{"num_hidden_layers": 11, "hidden_size": 768, "num_attention_heads": 8, "num_key_value_heads": 8, "norm_eps": 1e-05, "rope_theta": 31900.0, "init_std_qkv": 0.0174, "optimizer": "adamw", "learning_rate": 0.00065, "max_grad_norm": 1.0, "decay_shape": "linear", "final_lr_fraction": 0.0, "max_seq_len": 1024}
MLP neurons of a small language model. Each row is named by its layer, matrix (up: input weights; down: output weights) and neuron, and shows model dimensions 224-351. Each number is 128 + 32 x the weight over its row's rms, rounded and kept within 0 to 255. Numbers have three digits each.
After each neuron's rows, "fires before" lists the tokens most often just after its 100 highest values on Wikipedia text that the model never trained on; "fires after" lists the tokens most often just before its 100 highest values on Wikipedia text that the model never trained on.

L4.up863:104087123114192168128141141099070144117130145148156115097083095153160169139123146142141095145147114214170186140162126178151151096145119122116169089183160132126151136139093111093079121101101146071144140146104148139179110112136128132099122129161158171137141151141151123127130104188138071089163100207136063056072136132143160178135042151165120053127068175080108159083113093182106154170138
L4.down863:188130118096101129108150164146133170123149136153167082164093155119097175123136128162121114135095117131125143053081178131123246161125119097149150066139120070167091142171141091141122184139118157095083126124157126189134142165168140118114118130153141082132184125165155158155119149139171159108075148055060094113144097121114102134109106125175178091094132183119113076067156133152172136175120
fires before: "1", "2", " the"
fires after: " in", " of", "In", " to", " mid"

L7.up293:145152109179176164191101094116104105075117146067135091129104155130134117073122156125142134108129126192170100140134059174149151124131118070109141097127193150139171167157125125104159143121144218160124091138140101084157156118097142108136107124136163122192147123101106115108222137073137162133143079138124127132056158110111133180163145153091158122147141126125062086133108166112111098082109
L7.down293:158189102146137130129149155146154101141144147153133109133074170137159113167137129131119116146149039142168087118072128090092106112139174179178126113135162113066076062106154121130137183162169099099134087162161094103143127128222129072162139087138074143152137140084137052079077127119186132126107116159183135191092093157130124122161147088154105139133115141104145092127135120127134101108102
fires before: "9", "–", "8"
fires after: " "

L7.up412:155049125154101137117170153124136106112040146138151165134151081094125150139107124135142158138144095173159183116095089108056140121187098092065142109132173139095080171173118096116087069125096193169091117083122165096093127081033116090137114136149121132141101134158204089117171086119150036146127136113110115122100122076127197149135053150059119092146133146147125155129154160109141161109116
L7.down412:159081158094157121142103132081112124092146147107145090106160138147126109104080099088151075109125116157128053077104155125184165181075144122153077134147126094152164091114154192141156194101146149117155116160116117129142091152114161118134105106091126112140199137109093131154106148118168202133063073157163117167083124185123112084131088160145180137100113160115202107133119139088105081124179
fires before: "1", "2", "3", "6", "8", "0"
fires after: " |", " ", ",", " on", " /", " June"

L7.up1253:083142110124090122160104113115107166116174119166147142131092119108127135118131173124106160133120126182152122132131130158145129147158086133135102145211159103128114126128110155154140113125192183204129061178078111116148125123097115127106098146166145109088155116131111129062197181088129104156125109091059161129118169124094144180164104154156131107094152154194104137127126092136159150146073
L7.down1253:105105126114178120055178156163089124150103120113136131133145150091163157130152122112183054155147134125077095154153145102164082202137136152087147090141189069108104146121108066119144096133147143075118129157108106098148127094139051126113130099156091126119167147136103151086123115140133144109121111132121134094124110146157133165108109138085117119108112118192110106119098180115174138123153
fires before: " |"
fires after: " ", "1", "2", " −"

L7.up478:157062079164142131140167093110134117094092122136199147149124174122146151108124157174123198143124146177164126126101121153134145117161087165102155064162106178138130131157142136176106152168096128054148137129114096160160132149136117132146112083098150131151161120150172164122134134157102144146143097119124090057110134125159181199141123076127175086137116188039058066114133152185196139117089
L7.down478:145087127132167167110137158118079134093099111158168130165151133118124136155123129111101132173103124135075135143097127194104120124141174105124149083056131140108174177137104121098136167100166120061132142153061129105195104145122122125130138113106193095037113121088084157160171152111152149052066156170089080165132138105102132148111122114115146116133116118118101085176106142092151128166154
fires before: "2", "1", " "
fires after: "|", ",", " in", "-", " the", "In"

L4.up939:164149168127116145153082171146081139147170112087179145101166123122127145140144141114058155174125178128132156123119091158105105131132085158132087173153115133168134143138060102105112168157184123136129110165142130148141168120146138115189074119100098105162076146149168112122149170129165165116168149073172152135116116113078103174186127159145030136180096157092153150110094157132137092169121
L4.down939:121103166171115127114115160089203080056153128146128153132139143172105146184109098116133131146145163037136122128125127169091188142115086119152108142088071063126120075118156133101123120069170139127159149068164073144143117174126056053122145114166202117128142111170094133151156157120096105160070117165109194080127162112194107123116171094195123129119151090122155104152121110165135141142141
fires before: "7", "8", "6"
fires after: "1", "9", "0", " ", "–", "8"

L4.up683:170131163065134144117105075131113081076074096100149084122067083094129130178142133062169140174088122134144196123108139150101119144114086090133201166119104091090155099131138112128117164144130163096151087107119105095154146187123202126158096142088064113153133123158115092096125137125187142118100116145169174080108157128157094121162147177130183108082126147094128144187100181147136103064158
L4.down683:157069134055134145106094075121123110178069133112220100109118108137100117157105167147136123175132053176148184129124133112108160163122113117146123160176159090146135141136153126103157119115096136103161141095066152168132151176110168129178080109126068157125130136121157074088165136160160134140170159159199158130154147130124121149168117106119123060128119150104132110094117119159133134151150
fires before: "3", "0", "4", "9", " UTC", "."
fires after: "–", ".", " ", " /", "0", "6"

L4.up1531:137129082112151159108140100133101173132093192147104079124072098123126184193079175088129185133167087165179118072116146153149117087178123078144137130118157113091174140169133130115155156055152149083119113131171154115167136157084136150187088136106118138160077116087118129074141081161098116144126138115090121123080175090129156224103081122108127102110138124132148108127117079167064158101109
L4.down1531:119071061113128171110107084141154117170079204126195086123104089119169158174130173132147175147137075182128136101135079182137148122179113103131105165147124148144114149156138128116151179084148165118149135142097179164164147151107150126164082114116085118144132150109139076101131110175110097140176118149163139127140173098123142172189109142109120091151116146087103140100105099157125141099159
fires before: "1", "8", "6", "7", "2", "3"
fires after: "1", ","

L7.up602:155091132158088142129152099170134139088118157101138144115107177105117148125116137109114088163110111105147237137076180150101107102153110123122178126152198122127055120141149158154115110183184103119128133098153212124122206112121142108154051147116090084149058127158146115076112100096124129162081136115188141102067125102156137177105100151145108097148211161122124137126141187092162132069107
L7.down602:137160139109106144168091099079165113176061174166126119129143120131167127163171125159173129096145137074100129143167135189177164192144138144172118050112062098156170146110141087196122153088124178089114127106129066168129116075167125176148115117125159146144124164147143124176160181108130118116138136125098063092103180082115130074148169082121149099111126161094062120157158132158114151114126
fires before: "4", "3", "5", "1", " of", "2"
fires after: " |"

L7.up1867:158110123162156117137110115219070103165155127103167130026113117089126133091114128099222124143122110182129151069074119100088148114145140152125132114175124141141111135121132200170172145068173123096125092081162164116069112202148158119125151066109117094102151114104107114167117137148179077115129048126156100056089148081123139129123103147081188150102172164156143112059154104173108190092085
L7.down1867:093183138119183145098139128095122051119113057154153166120120097072123150182098158129106157062064048126180132190157093097106122150068150152121154133159146102101078109122132122120092105123131121144198164187127155108104103133124116151164122153101159195104103128148146087137153102146142136063091130151104139125187130136111133138134144167110173108108145146083126142138176135070123157124146
fires before: "9", "2"
fires after: " ", " (", ",", "–", "|"